From a checkpoint of a small transformer trained on Wikipedia.
Size: 13 layers, width 512, MLP 3072 GELU, vocabulary 47031, 97.7M parameters.
MLP neurons of a small language model. Each row is named by its layer, matrix (down: output weights) and neuron, and shows model dimensions 272-367. Each number is 128 + 32 x the weight over its row's rms, rounded and kept within 0 to 255.
Before each neuron's rows, "raises" lists the tokens whose logits its output raises most directly, leaving later layers aside.

raises: "quez", "aggio", ".m", "pha", " Janeiro"
L10.down281 [ 88 113 149 135  73 149  39 141 149 152 105 111 126 166 134 128  91 172 114  81 123  90 149 119 203 144 117 203 136 101  95 121 138 135 126 108 123 109 123 148 163 125 127 174 117  35 157  97 132 176 165 151 127  94 125 140 125 185 147 144 140 116 145 107  40 141 122 139 152 121 114  81 101 142 121  97 255  84 217 116 106 155 136  97 144 144 120 136 118  78 126 115 127 150 115 114]

raises: " older", " earlier", " earliest", " last", " recent"
L10.down612 [106 176 119 109  82 141 130  93  99 211 136 131 121 124 176  99 111  78 161 143 116 129 121 102 169 150 190 100 146 112  91 143 150  94 142 149 148 125 123 131  81 138  69  53 158 136  69 154 162 128  90 167 130 153 141 143  79  82  97 123 156 124 175 112 185 176  91 115 144 122 105 124 125 130 157 122 123 179 119 131 115 115  98 143 133 153 143 123 105 160 108  95  84 117 152 123]

raises: " Michigan", " Illinois", " Tennessee", " Wisconsin", " Texas"
L10.down2342 [137 137 137  88  96 143 109 108 128  71 147  31 157 135 103 166 106 125  87 149 174 171 130 132 172 117 151 116 142 111 137  74 111 117 146 116 122 158  96 114 143 149  80 106 152 133 112 143 137  88  86 114 140 143 113 134 139 107 137 124 118 121 135 125  87 155  48 122 114 136 109  82  99 131 109  66 136 183 119 136 154 143  93 154 129 123 144  85 124 134 147 147 134 135 100 181]

raises: " popularity", " little", " importance", " controversy", " commercial"
L10.down2998 [129 125 151 105 206 128 114  93 110 114 108 104 115 108 107 154 110 102 140 136 128 170 182 141 126 149 194 113 124  90 156 172  45 147 155  44 109 213 174 151 125 109 119 111 137 112 138 121 107 113  87 118 150 147 169  85 156 102 122 143 156 144 130 111 112 117 132 126 219 110 160 171 131 138 111 104 167  90 163 144 160 151 142 119 134 107 132 171 194 158 173 156 111 119 152 163]

raises: " which", "ver", "um", " whom", "hen"
L10.down2433 [166 141 127  63 179 166 116 154  99 115 132 141 189 144 134 119 142 147  60 176 152  95 188 165 102 104 134 114 149 131 139 126 146 132 133 185  88 113 202 163 119 126 136 149  84 177 127 114 129 129 139 145  98 131 113 146 184 133 184 127 107 139  86  63 118  79 132 129 111 112 143 159 127 118  99 141  67 125 163 129 126 151 164 108  90 133 115  69 119 149 113 161 139 155 132 115]

raises: "less", " same", "al", "all", "by"
L10.down2396 [102  94 148 143 138 126 106 137 122 154 116 115 169 132 163  87 157 114 137 120 133 144 109 193 115 130 143 146 212 132  96 140 141 127 130  90 118 175 125 134 122 165  86 109 157 121 139 122 121 207 127 136 129 147 157 146 140 158 118 175 105 148  69 131 169 109 100 155 145 175 118 162  96  82 169 141  26 113 131  71 103 143 134 115 135  94  91 116 109 158 141 143  92 134 101  93]

raises: "ire", "ce", "ver", "ence", "ms"
L10.down102 [163 152 144 117 119 128  72  99  86 109 143 179 183 121 133 136 145 150 106 105 119 106 153 154 137  92 174 115 170 146 104  78  95  69 181 173 134 167  91 122 122 119 155 213 102 180 112  83 125 126 193 184 179 123  64 170 153  67 114 120 140 127  66  67 135 103 117 177 113 165 171 100 201 103 116 144 182 129  64  48 118  87 118 130 117 131 131  87 125 161 125 129 162 171 167 134]

raises: "nd", "th", "-year", "pan", "-century"
L10.down2186 [127 118 125 149  58  85 141 125 119  82 147 156 165 152  91 144 176 162  81 154 131  98 148 154 151 135 126 125  59 145 106 116 118 110  96 145 114 131 117 124 127 146 155 118 114  52 126 127 146 118 136 127 122 165 138 143 190 160  86 123 108 152 139 156 165 143 101  83 122 109  80 147  92 137 129  98 255 149  92 145 128  93 117 161  85 126 107 151 102 109  95  94 159 124 122 170]

raises: " away", " back", " forward", " from", " with"
L10.down760 [ 78 103 190  82 109 123 168  83  95 170  92 133 198 154 125 174 151 164  89 106  71 149 133 104 153 110  92 103 157 166 110 178 121 101 138  96 190 138 171 187 129 130  95 117 132  96 138 160 185 110 142 112 133 112 108 144 121 134  99 102 210 103 124 160 155 145 120 150 124  99 111 154 128 137 179 124 106 116 123 165 111 117 124  88 132 164 103 147 166 115 160 160 107 104 184 148]

raises: "ms", "t", "ne", "n", "d"
L10.down2908 [146 119 120 117 126 173 184 165 125 134 104 161 117 161 144 101 106 186  88 140  78 116 151 153  84 129 115  75 120 116  98 110  92 125 107 155 146 143 128 161 101 146 109  91 151 107 165 107 145  95  86 191 161 174 200 178 166 147 156 148 113 145 189 131  93 174  83 140 140  94 134 111 120 209 143 125 114 188 114 127 147  67 115 130 140 184 165 104 145 148  96 110 149 146 109 132]

raises: " Ernest", " Edward", " Kenneth", " Hugh", " Harold"
L10.down1771 [195 167  87 116  50  79 138  96 120 162 172 136 122 145 123 140 136 144 151 145 167 167 113 105 123 123 126  91  76  88 137 150  83 120 126 157 156 144 173 162  97 132 131 110  76 157  55 185  82 101 120  65 121 108 113 125 197 179  99  92 147 113  77 132 133 129 109 124 103 173  80 129 101 110  76 163 128 207 142 144 127 146 170 152 110 142 164 134 141 130  75  62 142 100 149 140]

raises: "rop", "ri", "ro", "rians", "to"
L10.down2146 [ 76 155 101 106 136 103 140 103 125 143 112 105 130  99 158  85 139 120 179 151 122 117 169 111 141  87 132 175 150 144  83 116 108 185 114 140 147 146 157 108 139 127 173  96 103 116 132 108 126 125 180 106 175 136 102 105 175 105 149 187 132 126 137 150 175  93 104 111 112  85 167 163 159 177  87 131 224 114 126 114 179 113 143 125 143 158 108  82 138 196 171 102 150 151 132 134]

raises: " has", " had", " holds", " uses", " acqu"
L10.down2617 [187 170  68 125 150 162 126 159 140  73 152 151 124  85 172 143 157 167 122 117  59 116 120 117 121 132  88 119 189 128 132  78 137 145 159 147 200 145 130 112  97 181 147  98 162 131  97 108 112 121 101  87 168 146 112  86 164 194 121 149 114 122 115 100 180 172 118 179 148 124 150  99  81 114 102 109 179 109  78 115 151 117 144 169 106 137 150  89  94 126 153 111 159 166 159 149]

raises: " war", " battle", " combat", " attack", " commander"
L10.down459 [135 115 152 158 100 140 125  78 102 158 110 154 117  91 140 197 160  61 132 162 162 148 135 169 165 139 135  87 104 154 103 129 127 146 154 104 160 129  79 127 137 162 107 169 153 103  65  69 143 148 107 156 146 116 132 164  90 148 173 145 158 194 143 146 156 171 126 106  66  92 146  97 145 134 158 131  94 142 145  59  94 108 163 171  96 121  98  51 143 180  96 195  96 116 124 172]

raises: " than", " throughout", " to", " until", " through"
L10.down2858 [141 145 183 140 141 103  74 105  94 140 147 133 105 207 104 105 126 151 107 105 123 153 102 117 130 108 144 204 128 169 124 113 154  34 126  91 104 126  87 117 167 180 138 128 113 139 153 153 140 144  69 153 130  86 136 140 138 174 125 143 112 138 115 132 126 195 190 123  66  77 150 124  86 192 144 153  88 111 128 148  80 171 108 111 167 135 163 149 158  97 107 126 127 145 121 113]

raises: " present", " term", " place", " position", " Role"
L10.down1390 [ 91 130 166 103 117 154 161 123 129 177 123 100 154 172 111 138 140 133 181 109  90 154 139 156 179 187 138 140 110 202 160 122 167 119 141 115 101 130 149 125  71 106 119 119 148 197 108 147 151 157  89 146 102  78 155 147 110 115 188 117  85 113 142  84  96 146 143 149 126 146  95 211 190 125 130 112 106 121 148 111  61 132 144 100 150 128 159 124 112 117  87 105 103  94 104 156]

raises: " |\n", " |\n\n", " |", "==\n\n", "==\n"
L10.down2141 [138 133 166 142  97  94  99 125 101 134 166 170 176  85 111 134 156 110 155 124 127  70 146 120  84 122  86 168 171 143 170 107 119 164 146  80 117 116 115 101 133 144  85 128 146  98 111 134  90  93 126 172 157  73 107 187 165 152 111 144 170  88 103  86 113 104 152  88 130 152  67 175 104 111 115 138  46 101  32 186 152 117 169 124 125  99  97 150 146 154 102 183 150 134 151 165]